Weights of a small GPT-style language model, trained from scratch on English Wikipedia.
Size: 18 layers, vocabulary 10844, 67.2M parameters.
Architecture: rotary positions, no biases in attention or MLP, untied embeddings, attention and MLP in parallel.
Training: a variant of Muon for these matrices, 10056 steps.
MLP neurons of a small language model. Each row is named by its layer, matrix (gate and up: input weights) and neuron, and shows model dimensions 368-463. Each number is 200 + 40 x the weight over its row's rms, rounded and kept within 0 to 999. A neuron's up and down rows have the sign that makes its largest values positive.
Before each neuron's rows, "fires on" lists the tokens most often at its 100 highest values on Wikipedia text that the model never trained on. A number after a token or word is its count.

fires on: " App" 15, " eng" 10, " Att" 9, " Inn" 8, " Im" 8, " ass" 7
L2.gate907,263,180,277,209,234,200,207,255,208,123,159,213,199,199,143,202,264,233,213,184,174,214,211,176,228,215,167,146,171,259,182,252,266,215,155,236,221,192,218,222,263,223,168,224,207,199,156,232,95,170,203,185,185,167,220,158,211,221,216,107,209,220,182,125,207,204,217,185,154,149,170,145,205,214,197,243,148,242,172,186,228,184,174,264,162,181,83,215,159,155,216,197,155,272,210,94
L2.up907,281,134,193,183,199,182,159,255,212,154,197,162,255,270,212,148,213,242,188,164,191,164,199,207,191,140,193,115,241,205,217,184,186,146,222,203,255,157,218,150,236,212,184,200,187,169,89,185,82,229,227,198,241,250,191,167,147,221,210,82,166,255,188,127,261,202,193,162,192,198,126,158,233,236,178,170,95,205,155,232,210,138,159,199,161,161,181,162,259,198,214,154,269,191,253,147

fires on: " album" 13, " co" 12, " Bo" 10, " radio" 10, " bo" 7, " Mo" 6
L2.gate981,217,87,180,157,213,146,193,260,208,245,149,219,229,154,154,170,133,198,211,223,220,189,265,146,266,256,213,226,192,248,230,204,210,251,245,145,224,209,259,179,213,214,170,158,175,159,197,156,201,170,160,198,239,211,232,171,252,182,157,189,179,124,202,205,164,204,230,279,181,234,213,182,198,199,190,207,197,263,141,149,208,191,277,168,195,171,179,190,235,217,151,251,247,257,131,192
L2.up981,205,125,129,224,247,142,180,205,218,198,152,297,286,187,165,206,138,206,263,249,209,168,280,162,273,219,291,136,189,188,195,157,197,257,151,158,189,200,244,252,178,185,167,123,159,160,214,216,183,229,162,181,190,148,301,201,286,192,221,188,197,223,190,139,128,80,177,239,241,202,185,231,265,198,208,208,153,249,152,248,209,183,210,252,191,243,177,191,218,223,159,175,199,194,178,255

fires on: " (" 21, "\" (" 16, "-" 11, "\n" 6, "—" 5
L12.gate1233,238,232,251,194,226,143,149,195,224,169,236,269,240,89,219,236,197,103,197,184,178,265,210,234,234,190,168,274,158,195,186,214,241,278,236,223,272,223,213,206,269,238,178,235,215,145,217,204,220,204,230,186,229,153,188,190,226,235,184,161,208,258,203,223,260,202,205,253,186,173,193,229,116,204,194,215,253,313,202,90,253,168,115,178,216,196,211,202,181,191,232,246,173,249,181,182
L12.up1233,238,229,180,234,138,229,186,211,192,207,167,176,229,222,138,166,146,265,206,220,118,168,245,134,257,194,219,229,263,287,143,197,212,159,179,194,210,206,199,183,185,209,213,172,225,209,221,248,189,185,153,216,142,167,144,140,250,133,219,179,156,203,178,272,262,307,216,188,221,162,255,226,187,152,204,224,206,240,160,210,232,170,195,216,164,146,104,229,136,226,211,201,203,211,208,241

fires on: "–" 21, " | " 15, " Sub" 6, " | L " 5, " | W " 5
L15.gate8,157,243,227,176,112,210,161,163,193,186,150,214,203,220,126,160,168,143,176,163,205,250,213,134,255,182,164,205,262,242,178,165,228,181,272,143,231,212,253,129,199,213,189,235,259,252,147,163,186,223,135,248,209,128,156,187,200,146,123,225,211,175,187,139,176,197,199,204,159,145,189,161,200,159,252,268,167,178,269,298,199,229,176,190,232,152,197,305,221,121,292,289,249,191,197,174
L15.up8,238,166,178,198,181,198,189,200,186,178,132,247,166,113,213,249,228,179,256,243,260,223,220,238,189,197,172,230,173,210,284,156,308,183,158,214,212,301,182,169,132,232,220,198,215,149,156,168,223,204,218,180,182,256,245,184,275,223,155,200,250,253,163,190,199,258,216,155,125,171,159,176,258,226,200,241,236,126,144,224,205,222,110,250,198,170,236,179,188,213,245,275,220,154,183,199

fires on: "-" 39, " of the" 11
L11.gate575,219,183,170,276,169,145,124,146,186,172,210,185,279,237,251,169,212,223,226,230,207,193,109,134,278,233,130,213,169,178,235,250,235,237,107,258,147,237,199,208,203,168,192,241,177,197,127,193,182,257,231,94,205,214,208,199,215,171,175,161,185,264,209,255,217,253,182,254,194,195,212,236,186,245,172,161,202,252,199,124,241,206,176,202,219,225,165,242,183,202,219,234,134,198,265,149
L11.up575,191,190,119,273,53,214,268,189,221,231,133,296,231,210,290,193,208,173,207,202,139,164,167,213,193,182,195,238,132,210,178,211,155,216,247,187,247,242,255,225,163,200,240,204,278,272,161,228,206,204,242,276,227,165,177,177,124,159,263,229,177,121,155,226,201,202,176,238,108,149,220,179,163,141,254,190,218,142,182,106,225,190,127,262,133,122,236,288,228,231,165,242,246,255,161,137

fires on: " | " 29, "2" 10, "0" 8, "1" 5, "24" 4
L11.gate212,233,214,234,192,243,203,150,217,132,211,161,221,137,242,214,167,248,163,253,219,222,166,230,205,252,178,227,202,185,192,202,241,236,129,157,158,192,288,217,248,246,213,179,245,188,196,193,186,232,122,237,204,178,189,170,213,158,262,230,181,168,183,260,267,240,192,204,177,158,142,200,125,180,223,174,242,267,129,238,228,242,169,190,220,162,253,182,192,197,245,155,168,249,154,221,206
L11.up212,218,224,182,132,183,244,226,192,293,203,241,179,162,195,244,197,195,269,208,143,214,141,183,202,215,207,232,241,248,162,185,251,214,221,121,238,279,213,194,194,169,179,231,238,208,218,241,234,138,181,260,166,128,226,210,295,232,182,183,168,204,195,229,287,176,221,218,169,177,110,122,271,146,188,117,230,208,231,200,217,131,175,109,206,239,306,223,233,216,285,59,156,175,208,142,177

fires on: "2" 50, "15" 9, "20" 8, "14" 8, "3" 8, "18" 5
L2.gate388,176,109,200,175,209,218,245,170,208,212,182,200,167,214,259,176,148,242,127,209,163,281,210,233,193,201,190,207,162,167,203,178,129,224,270,192,245,208,167,150,197,242,217,133,226,211,214,215,272,182,204,208,173,226,166,140,210,149,183,223,175,251,151,167,179,161,318,218,157,167,211,137,253,174,182,182,195,196,241,218,169,255,201,163,94,192,199,171,236,254,272,216,197,226,173,177
L2.up388,155,139,186,186,197,243,196,208,242,216,214,210,171,219,241,200,156,194,194,176,229,215,122,180,194,223,213,232,206,234,194,169,176,223,195,138,186,198,239,187,245,262,235,234,218,129,200,210,198,164,249,243,190,216,152,112,248,158,254,175,188,163,159,179,164,220,198,245,210,158,211,253,274,246,151,230,225,186,245,149,204,186,209,217,188,172,175,149,219,190,229,226,255,135,238,207

fires on: " Col" 31, " Cal" 14, " Val" 14, " Gal" 12, " Sal" 10, " val" 5
L2.gate1059,240,167,192,190,190,143,188,260,274,267,149,223,226,240,175,150,155,161,104,270,173,214,237,224,211,200,217,187,221,194,247,228,225,228,246,197,165,217,254,164,205,190,200,194,187,234,255,277,179,138,197,214,260,150,204,179,126,196,175,230,156,157,126,205,210,204,224,230,195,196,198,145,249,251,204,222,239,256,147,232,203,236,233,136,133,220,173,184,185,196,237,262,168,241,171,232
L2.up1059,206,216,201,150,251,199,251,169,209,174,204,145,215,206,232,186,163,179,190,252,190,196,183,243,134,219,240,215,203,178,223,228,173,239,205,190,228,215,199,143,243,195,184,205,170,198,219,306,215,184,261,194,224,129,189,200,158,291,140,143,244,123,155,239,211,207,158,231,169,303,105,216,205,305,220,245,235,217,229,250,224,240,248,259,181,181,275,199,177,166,228,229,133,217,144,317

fires on: " in" 43, " in the" 8, " Mil" 6, " per" 4
L12.gate304,215,232,163,192,171,252,259,165,255,181,86,136,207,130,272,231,194,175,191,198,187,186,215,218,212,188,186,229,302,176,145,188,207,247,216,143,214,240,198,150,253,208,199,175,200,200,252,218,212,187,174,218,211,185,179,231,177,238,266,179,140,152,255,214,263,177,188,204,169,252,191,232,157,101,243,286,157,214,182,150,167,218,120,234,160,175,157,193,211,157,142,207,176,241,186,252
L12.up304,215,208,232,208,201,207,194,244,223,133,177,108,121,229,255,198,124,231,205,154,207,271,200,187,174,269,175,95,190,290,239,201,137,196,144,246,196,198,243,267,211,167,209,222,214,199,153,240,206,143,252,222,227,155,215,213,180,247,165,227,186,258,178,173,229,184,215,153,156,243,254,227,165,219,197,210,148,191,209,183,148,177,200,221,225,144,184,186,178,309,176,161,258,225,199,171

fires on: "-" 14, " A" 14, "'s" 10, " in" 6, " of the" 5, "-A" 4
L11.gate870,220,114,195,238,169,136,234,158,218,187,174,295,220,182,225,201,178,218,187,265,192,276,197,217,231,258,209,213,236,185,209,136,234,192,198,190,163,213,236,237,208,154,211,114,164,112,99,221,199,195,233,235,245,188,204,146,156,137,206,177,275,147,208,150,159,255,212,172,158,195,192,189,202,168,270,172,191,257,171,192,205,132,200,172,155,222,185,174,223,215,195,173,222,195,234,188
L11.up870,213,152,163,147,256,167,110,179,271,153,185,81,155,203,235,227,192,193,201,178,229,181,206,209,188,206,240,236,151,219,176,133,137,175,233,176,225,187,252,255,176,242,231,214,198,158,175,161,201,201,253,194,191,166,288,229,187,190,120,165,259,255,165,225,216,214,155,129,220,203,212,158,222,260,148,191,220,209,199,195,211,229,236,179,164,222,280,204,222,184,188,205,232,191,333,162

fires on: " ch" 26, " Ch" 11, "v" 8, "Ch" 7, "| " 4, "-Ch" 4
L15.gate646,187,101,198,236,230,195,188,207,176,193,189,168,281,138,202,167,181,146,184,184,226,196,193,213,214,220,152,201,216,193,195,237,150,272,172,253,151,223,164,164,175,176,210,289,242,230,214,213,174,128,306,110,202,262,107,142,170,192,218,131,128,194,160,246,254,197,216,177,199,157,208,258,176,218,203,177,237,201,193,205,225,176,250,223,175,135,172,135,184,139,220,196,199,333,198,210
L15.up646,209,174,102,182,215,200,151,267,177,215,237,190,237,187,288,271,211,207,191,210,209,146,252,193,146,188,224,254,203,210,227,194,260,175,210,278,232,188,217,208,193,215,207,153,172,254,188,160,140,190,137,204,249,192,170,198,197,297,243,171,195,189,140,206,212,246,291,199,260,173,162,204,202,222,109,199,180,159,154,193,238,206,209,213,190,152,140,296,144,191,229,215,166,228,229,188

fires on: " on " 42, " On " 10, "On " 9, " On" 7
L12.gate190,284,212,219,137,128,238,159,212,224,225,162,189,220,290,217,220,279,176,243,237,231,152,206,245,253,301,128,187,169,186,240,183,238,245,128,191,236,171,267,109,269,198,201,238,100,145,114,196,153,191,195,227,203,216,254,136,187,233,228,236,267,209,224,223,231,212,172,202,174,244,236,182,228,266,235,172,170,222,228,215,223,110,277,183,173,165,213,171,203,250,167,199,234,207,278,179
L12.up190,225,60,181,146,167,247,111,178,192,188,163,143,167,198,141,177,146,172,180,248,243,229,137,175,182,175,173,204,262,204,209,250,225,334,147,227,193,270,249,137,182,123,175,222,220,189,174,255,258,109,184,201,228,193,147,170,124,199,222,237,202,193,263,210,202,191,258,188,160,242,207,232,210,201,218,145,214,194,263,235,188,164,206,173,234,163,146,207,134,187,135,234,238,149,156,187

fires on: " Gr" 22, " gr" 12, "gr" 7, "ad" 6, "rad" 6, "ra" 5
L12.gate284,205,197,186,200,201,304,165,202,167,179,166,181,159,191,130,114,195,132,196,197,227,168,188,137,214,233,184,186,194,128,221,236,278,245,234,173,248,163,148,141,190,176,199,231,223,233,153,185,212,168,287,210,213,133,255,191,174,218,161,278,225,208,218,246,219,186,245,227,167,143,208,196,163,205,232,228,242,277,274,183,253,202,208,166,176,231,208,168,127,211,169,219,170,215,188,171
L12.up284,198,187,166,170,152,151,289,189,171,207,244,157,107,157,278,209,240,181,241,254,244,207,245,174,193,192,210,138,230,155,134,238,325,168,261,340,204,219,142,187,230,253,245,226,232,241,199,171,188,146,214,185,192,176,277,251,178,144,235,250,205,312,164,200,224,198,255,221,168,120,190,171,193,197,134,242,257,203,178,258,183,168,218,233,273,157,227,247,246,225,213,141,151,199,147,199

fires on: " on " 20, "On " 12, " On " 11, " UTC" 9
L2.gate1181,170,174,165,161,216,206,189,245,207,195,180,218,189,297,172,239,242,173,228,228,223,192,235,277,192,251,110,257,241,249,179,255,244,206,115,224,178,223,201,298,246,169,242,223,162,185,213,170,143,173,187,292,179,188,278,211,288,235,151,103,215,262,233,207,217,200,198,213,197,228,158,218,187,191,209,184,186,257,162,121,243,113,277,227,152,215,188,190,253,215,174,228,235,217,150,148
L2.up1181,254,197,127,192,219,292,217,265,208,177,138,195,213,249,206,223,217,216,231,253,166,237,193,274,232,213,161,248,247,251,146,212,198,217,208,151,146,208,210,136,232,202,199,223,289,218,190,167,224,245,257,243,162,192,164,210,142,139,172,257,183,209,191,206,182,202,252,188,174,215,201,286,224,197,218,138,260,145,196,119,202,213,199,183,110,195,278,161,249,247,221,213,246,180,218,218

fires on: " | ." 24, " | W " 18, " Ben" 13, " | L " 12, " Mel" 6, " Bo" 6
L2.gate592,194,258,183,176,215,200,168,90,258,176,241,257,210,265,193,236,179,174,212,206,153,273,189,166,201,215,173,194,180,239,232,144,190,213,258,180,200,154,200,139,251,163,201,160,228,146,211,138,202,162,204,188,151,187,255,276,212,245,141,254,180,173,172,171,158,258,219,279,91,210,162,222,169,172,300,197,131,184,214,200,223,234,186,174,160,152,247,274,231,233,191,209,147,248,139,240
L2.up592,209,231,177,129,237,125,234,188,156,169,201,205,196,179,291,252,112,191,245,146,190,273,281,191,225,253,246,218,213,174,180,212,194,170,191,124,214,274,209,134,202,222,169,166,188,148,158,145,189,207,174,231,96,139,202,185,128,185,162,215,220,180,158,82,182,208,192,234,88,154,183,198,212,196,217,220,215,220,258,311,176,245,152,256,124,171,163,180,286,174,203,217,209,176,183,219

fires on: " | Episode: \"" 12, " It was" 11, " film" 10, " song" 10, " episodes" 9, " episode" 9
L2.gate1332,245,230,216,181,302,260,191,221,187,216,190,243,260,233,153,263,162,225,263,162,223,254,197,213,270,124,188,233,173,207,216,265,169,159,192,210,200,225,188,221,215,145,219,182,252,259,175,192,226,191,227,185,250,156,187,184,154,314,169,154,192,145,179,198,202,207,316,147,247,224,175,185,183,121,151,242,89,206,181,211,198,262,197,154,197,167,238,209,223,208,184,191,232,201,204,197
L2.up1332,170,207,211,164,243,239,208,209,207,185,179,263,236,190,160,236,206,212,209,168,223,250,143,213,169,135,191,238,171,121,213,262,179,191,189,142,178,184,250,288,242,188,206,201,244,140,191,188,199,189,265,254,246,162,168,210,172,283,141,105,181,222,162,182,234,216,309,144,274,249,206,189,202,181,201,209,176,132,184,263,197,258,201,191,197,142,282,216,182,209,184,172,214,209,242,215

fires on: "an" 17, "n" 13, "a" 11, "j" 5, "s" 4
L11.gate143,239,195,242,241,248,190,275,207,234,193,285,200,200,178,189,225,227,173,191,207,176,182,221,85,232,134,198,142,259,198,234,251,193,272,197,220,187,182,258,155,168,176,177,141,230,216,133,146,150,220,189,234,198,212,141,205,257,251,187,145,181,170,185,167,182,197,167,221,225,255,161,213,247,108,180,205,184,247,234,145,212,235,224,191,224,230,150,213,100,230,222,155,252,172,203,224
L11.up143,207,128,189,133,218,189,106,148,148,121,219,284,191,176,198,209,241,200,184,204,159,233,196,143,214,200,193,228,224,196,220,242,235,241,250,254,147,208,241,227,270,183,255,158,201,285,171,231,179,212,190,218,191,196,143,222,275,149,252,201,175,183,182,224,202,174,266,260,196,171,153,181,220,231,174,234,184,176,225,230,265,216,214,162,134,291,160,215,255,219,221,200,177,223,207,243

fires on: " " 31, " f" 9, " he" 8, " h" 7, "ph" 4
L11.gate639,216,307,176,271,184,141,170,124,313,159,263,214,249,202,239,172,221,122,212,203,162,201,283,319,167,189,193,180,164,174,166,201,148,195,239,215,193,292,296,237,218,254,214,250,186,232,111,237,238,158,195,214,209,255,154,216,248,207,132,286,266,137,212,192,233,176,165,173,122,236,183,222,160,189,152,170,132,245,126,193,202,265,222,199,219,143,190,239,243,199,214,183,268,152,207,161
L11.up639,197,257,172,202,179,193,202,182,238,185,253,244,213,208,169,202,180,223,221,256,180,121,157,260,245,225,237,174,133,195,207,243,220,223,236,189,262,226,253,210,226,175,202,176,209,187,127,231,182,192,165,118,226,185,213,206,257,211,187,208,192,186,229,209,197,191,225,246,249,257,168,158,212,183,253,185,179,158,247,188,142,276,151,130,224,210,156,192,161,154,228,212,172,120,201,187

fires on: "2" 57, "1" 19, " c" 10
L15.gate413,224,188,166,223,197,182,195,184,241,251,160,185,194,269,165,148,212,213,235,215,103,165,210,222,183,211,185,195,220,168,223,177,224,216,132,113,134,132,222,207,198,187,257,174,209,104,204,178,210,249,184,295,120,233,216,190,221,203,169,264,198,214,198,214,228,194,201,223,202,222,212,198,230,206,222,167,151,202,276,127,160,134,200,143,172,135,254,183,88,147,124,150,224,191,180,173
L15.up413,205,197,168,231,138,279,211,215,169,229,127,246,200,225,174,230,161,232,162,220,241,244,196,168,193,205,192,156,191,186,221,167,164,192,241,190,223,174,138,183,203,250,149,230,193,252,182,199,165,197,147,168,129,226,174,127,204,178,197,241,111,198,176,165,247,162,280,193,227,149,210,170,196,213,238,222,225,142,123,202,118,215,272,205,174,231,169,192,175,205,253,152,231,228,237,185

fires on: " of the" 24, " at the" 7, " that" 6, " of" 5, ")" 5, " =" 5
L11.gate714,237,218,195,211,158,126,129,150,160,221,222,265,194,214,163,217,196,289,191,247,180,192,208,149,256,254,160,201,193,219,167,218,269,207,175,193,122,195,162,291,185,201,208,209,177,209,253,209,178,186,208,187,99,215,159,230,230,210,215,132,246,218,228,177,165,214,144,224,149,256,223,138,177,233,129,177,190,208,182,157,177,187,152,117,229,162,142,214,220,193,205,202,146,207,224,130
L11.up714,223,173,114,213,265,242,170,211,144,170,203,165,208,177,214,211,138,159,230,241,221,234,214,205,211,181,157,270,243,132,171,169,186,160,200,151,226,205,173,169,202,127,140,225,210,236,145,271,249,227,186,216,196,238,188,151,175,179,199,264,262,179,218,108,215,217,202,190,200,192,211,216,165,175,146,156,245,140,159,143,184,233,190,230,102,246,240,225,202,211,236,160,263,190,178,152

fires on: " m" 36, " C" 8, " M" 7, " | M" 6, " and m" 4, " a m" 4
L15.gate347,256,225,258,180,233,228,220,189,205,203,187,181,223,207,130,175,137,224,167,199,255,195,203,201,200,252,181,207,177,179,233,143,157,298,164,202,189,245,241,191,136,248,180,253,126,182,255,223,262,170,189,183,179,164,218,170,225,106,150,227,134,152,176,252,225,169,150,141,132,174,175,156,179,175,201,261,175,211,205,222,190,176,248,203,271,233,198,211,135,199,234,184,121,165,281,234
L15.up347,227,216,242,191,158,169,163,210,166,235,165,240,184,199,188,228,196,263,140,320,183,162,281,274,220,247,170,318,218,198,207,215,215,180,205,175,235,275,236,196,173,229,226,220,190,164,241,187,203,234,269,251,215,204,210,229,198,148,177,182,186,237,177,202,226,129,144,187,308,169,196,226,172,142,270,216,178,146,275,224,214,204,220,161,267,247,170,245,183,72,160,188,154,161,206,234

fires on: " Don" 17, " ass" 11, " As" 11, " Inn" 8, " Eric" 5, " Arm" 5
L2.gate122,186,213,217,287,283,220,251,178,230,171,221,243,162,261,153,173,252,158,227,204,48,170,216,179,165,234,197,195,144,273,190,179,233,244,233,193,193,200,236,174,299,309,140,185,178,190,168,197,253,199,190,242,151,234,196,168,192,157,211,190,200,273,246,167,170,250,217,222,210,203,157,198,159,185,146,194,178,239,171,194,196,223,172,184,170,153,150,286,244,197,257,182,174,165,231,202
L2.up122,238,147,264,228,189,229,164,158,198,212,267,154,171,201,135,261,268,175,233,207,125,171,155,184,167,243,176,123,220,178,210,212,218,201,250,159,211,211,255,102,236,290,178,152,241,186,163,153,203,218,243,234,181,186,213,136,225,140,250,159,159,189,199,162,162,231,197,156,239,199,177,215,247,141,213,212,247,308,228,190,230,206,171,145,240,156,173,274,240,205,262,201,254,188,244,170

fires on: "1" 64, "2" 6
L2.gate1150,200,148,112,164,173,215,195,180,188,210,154,222,169,177,237,180,185,186,166,134,170,271,201,164,247,216,158,136,204,179,247,235,200,227,168,119,210,164,211,203,186,216,194,194,178,265,191,206,164,158,249,234,216,204,216,177,172,195,224,285,132,211,160,257,182,194,174,215,255,122,191,236,199,147,226,233,192,212,179,260,229,208,234,173,153,100,188,155,211,208,308,267,334,211,247,178
L2.up1150,142,135,153,188,128,210,181,207,156,209,107,175,190,143,177,221,304,210,198,151,189,209,151,147,165,217,190,192,186,178,179,154,154,197,243,114,178,263,192,195,243,253,261,74,201,261,194,226,177,167,238,233,214,205,213,215,167,175,281,254,182,136,174,233,213,181,189,212,296,213,157,230,270,175,228,264,176,192,184,249,179,170,217,156,192,166,166,181,225,175,277,247,238,206,168,212

fires on: " | " 49, "5" 4, " Total" 4
L12.gate308,201,164,156,117,225,185,174,236,149,149,207,183,147,219,235,184,154,178,260,219,225,229,252,166,148,241,273,267,243,172,239,192,242,204,182,227,237,207,232,200,180,273,203,217,211,227,225,218,225,171,233,233,100,216,204,232,172,248,150,199,175,203,183,184,190,239,118,166,270,256,232,257,260,179,182,265,133,202,192,220,206,162,154,228,219,187,169,211,208,134,155,158,187,169,180,184
L12.up308,296,224,161,191,221,177,207,212,238,199,188,210,122,64,223,218,219,197,216,204,235,159,193,184,240,201,209,179,273,150,140,243,238,169,226,227,244,188,223,211,170,208,218,183,202,206,249,179,252,297,189,159,184,126,233,253,195,178,200,191,220,194,192,189,215,159,159,176,151,225,214,203,166,196,261,245,198,196,276,159,200,137,169,153,245,265,141,257,200,264,108,135,145,135,171,134

fires on: " m" 58, "if" 4, "m" 4, "per" 4, " a m" 4, " per" 4
L13.gate544,297,223,194,175,157,255,252,207,157,185,328,102,178,278,145,210,242,234,122,227,168,205,268,183,147,206,162,191,166,198,180,206,185,191,201,145,202,242,143,168,218,231,180,166,158,141,246,146,197,259,166,253,213,152,225,126,139,116,172,180,142,108,157,200,196,217,205,171,236,183,252,157,187,188,240,206,257,224,119,209,152,127,214,162,199,206,237,222,192,214,193,219,219,183,173,207
L13.up544,181,196,203,209,234,225,186,215,167,225,258,232,200,178,178,187,168,218,264,280,175,136,95,160,249,254,183,216,246,193,186,199,168,207,189,185,194,240,183,166,219,262,275,144,301,154,236,235,162,228,246,211,164,175,178,186,216,204,192,135,158,230,238,171,188,205,212,236,260,159,203,162,169,141,175,173,222,247,258,139,202,122,160,198,206,252,162,243,161,167,219,184,156,125,225,225

fires on: "2" 47, "j" 7, "-" 5, "3" 4, "U" 4
L13.gate513,235,174,231,222,179,199,261,273,151,174,151,184,193,176,201,296,166,285,251,245,174,134,171,189,219,219,214,221,177,112,151,231,301,201,191,156,219,135,208,266,179,242,243,296,171,167,237,113,244,202,186,179,60,244,163,167,287,166,183,203,209,205,245,217,201,190,184,177,210,168,217,309,182,225,178,218,236,198,133,157,219,212,245,165,144,179,236,162,244,206,195,206,188,135,141,173
L13.up513,199,261,203,288,186,198,113,222,205,239,189,193,242,209,320,166,135,258,186,238,215,201,203,164,152,213,201,150,216,230,192,157,183,220,148,148,140,191,231,230,223,194,133,104,162,279,234,214,188,192,142,91,162,194,228,73,165,177,189,290,145,218,161,191,105,162,150,250,185,199,267,228,159,261,200,261,192,205,152,186,250,165,233,190,208,175,200,237,195,193,110,113,165,163,214,99

fires on: " film" 29, " | \"" 22, " | Episode: \"" 12, " land" 12, " Film" 9
L2.gate650,186,155,212,176,182,239,197,183,128,167,199,190,180,166,128,257,250,213,221,213,250,170,208,247,226,155,264,173,209,198,196,217,175,238,165,201,223,257,218,184,150,125,215,163,234,231,247,170,168,153,206,220,175,144,222,185,289,196,150,190,130,148,151,277,214,205,187,161,201,197,239,191,120,252,150,202,195,216,204,212,211,179,204,146,200,208,216,194,245,185,199,127,153,259,219,249
L2.up650,158,178,159,157,145,211,185,251,189,192,161,184,233,204,208,222,195,209,208,115,176,177,173,220,210,183,227,237,216,178,200,208,243,140,222,164,183,150,167,248,235,238,198,178,209,229,150,231,162,179,214,249,239,170,204,197,234,170,221,135,164,93,230,243,240,214,210,178,264,212,182,234,340,177,204,209,243,228,162,214,178,229,208,164,220,188,274,229,201,231,199,165,200,182,149,240

fires on: " Ben" 12, " En" 12, " Bo" 9, " Conn" 8, " By" 7, " Vel" 6
L2.gate1014,244,189,193,190,187,284,166,174,195,191,203,252,185,148,105,203,245,194,195,203,232,179,183,193,238,262,229,145,206,228,195,212,157,180,278,131,164,169,169,143,233,231,207,164,190,126,208,165,271,151,234,188,215,250,110,204,268,177,192,245,151,191,239,199,216,232,226,127,170,194,231,200,197,214,260,197,200,238,228,217,156,221,204,199,231,190,329,233,222,183,213,220,213,199,158,177
L2.up1014,287,179,219,271,144,295,169,187,158,138,182,207,221,132,261,211,186,170,265,177,237,201,297,239,165,245,229,209,262,181,197,225,136,202,261,151,208,204,217,208,184,235,198,224,208,168,258,202,198,105,203,247,160,183,127,278,193,190,203,214,112,177,261,187,112,236,174,189,158,201,222,211,223,215,212,275,261,249,245,220,169,173,199,206,219,99,250,243,185,151,187,237,184,170,196,223

fires on: " Col" 34, " col" 11, " Bol" 7, " bal" 7, " Hol" 7, "col" 6
L2.gate856,298,249,148,215,241,178,212,174,226,186,216,154,269,170,123,186,255,189,176,256,165,243,119,154,187,197,202,197,218,209,131,164,198,162,285,212,223,211,182,219,233,182,200,210,203,192,246,145,204,170,176,247,262,140,222,273,202,207,146,156,262,160,178,256,183,194,197,218,158,167,141,216,249,291,220,274,215,195,158,249,280,235,244,184,103,200,245,209,226,138,138,180,179,228,151,210
L2.up856,171,183,222,212,230,167,195,135,223,253,169,174,218,229,156,159,262,168,195,283,165,232,224,199,192,224,217,184,142,176,232,177,248,180,216,158,205,218,185,219,258,194,118,272,294,187,244,169,195,143,231,205,265,161,200,273,252,198,143,234,232,132,134,194,237,181,218,163,220,151,187,212,201,232,255,225,249,149,170,227,231,233,201,165,171,173,131,247,168,236,188,219,183,232,156,182

fires on: " " 32, "1" 8, "2" 6, "-" 4
L12.gate168,177,226,199,133,135,166,129,198,252,128,171,253,199,216,196,198,271,260,231,214,176,200,227,212,294,200,217,184,154,134,144,236,213,153,242,217,219,158,224,147,196,229,179,234,207,176,201,119,161,245,143,188,155,229,194,148,192,260,166,192,178,216,279,146,178,157,201,207,222,279,211,201,140,308,207,188,137,177,152,279,228,186,167,221,130,245,181,240,205,219,240,172,258,193,165,231
L12.up168,201,257,281,206,165,206,166,178,223,109,236,175,147,215,218,164,227,182,207,206,231,143,242,131,216,163,145,215,223,205,240,178,226,249,187,175,257,245,191,173,200,156,180,219,117,148,230,224,218,144,155,156,171,215,170,161,214,195,238,207,165,231,204,183,155,224,198,196,190,192,201,235,150,200,244,220,138,270,139,201,237,220,192,231,210,204,196,244,223,203,193,225,197,236,136,132

fires on: " Col" 33, " Pol" 12, " col" 11, " Bul" 7, " cur" 7, " Cur" 7
L2.gate1087,224,146,176,215,238,149,208,201,136,146,122,207,201,207,207,130,262,186,246,232,184,179,120,234,194,238,206,203,195,244,232,121,250,143,182,171,190,220,211,221,244,161,260,207,166,149,245,117,194,221,170,199,244,149,230,188,235,208,168,218,218,176,146,225,181,228,189,126,196,193,176,191,200,169,223,237,220,188,221,225,160,190,211,165,211,199,255,246,95,205,230,184,172,215,157,189
L2.up1087,218,119,187,226,180,166,162,180,164,192,176,296,178,204,181,160,230,139,259,217,145,183,194,225,221,226,206,221,133,180,221,196,232,160,94,192,120,249,175,174,239,140,193,176,219,205,288,207,257,134,169,194,215,121,201,209,244,231,213,253,246,195,161,188,206,231,243,199,211,186,170,223,220,245,260,264,288,96,257,247,195,241,174,220,195,197,216,200,179,256,246,223,204,213,175,224

fires on: " c" 68, " the c" 17, ", c" 4
L12.gate1286,222,165,183,194,149,204,207,147,171,216,256,111,241,270,221,179,184,168,250,191,138,186,177,177,148,197,193,149,192,223,140,247,223,261,122,221,151,259,129,198,206,175,181,190,179,166,189,197,260,219,176,253,180,119,199,225,193,206,179,211,176,236,211,146,190,225,221,155,127,205,190,174,183,191,104,142,164,185,273,164,164,125,201,193,131,137,235,223,243,215,188,215,227,158,168,233
L12.up1286,275,244,168,181,154,198,205,242,251,247,163,208,239,146,187,220,253,104,251,215,243,136,180,199,251,190,189,190,165,232,244,180,226,303,179,229,194,217,269,202,200,223,119,245,196,184,157,228,169,133,102,150,220,203,222,135,217,187,187,222,248,248,192,215,263,193,251,113,131,188,185,202,241,219,191,125,271,229,265,241,130,195,264,258,174,200,173,211,156,95,233,252,155,148,167,226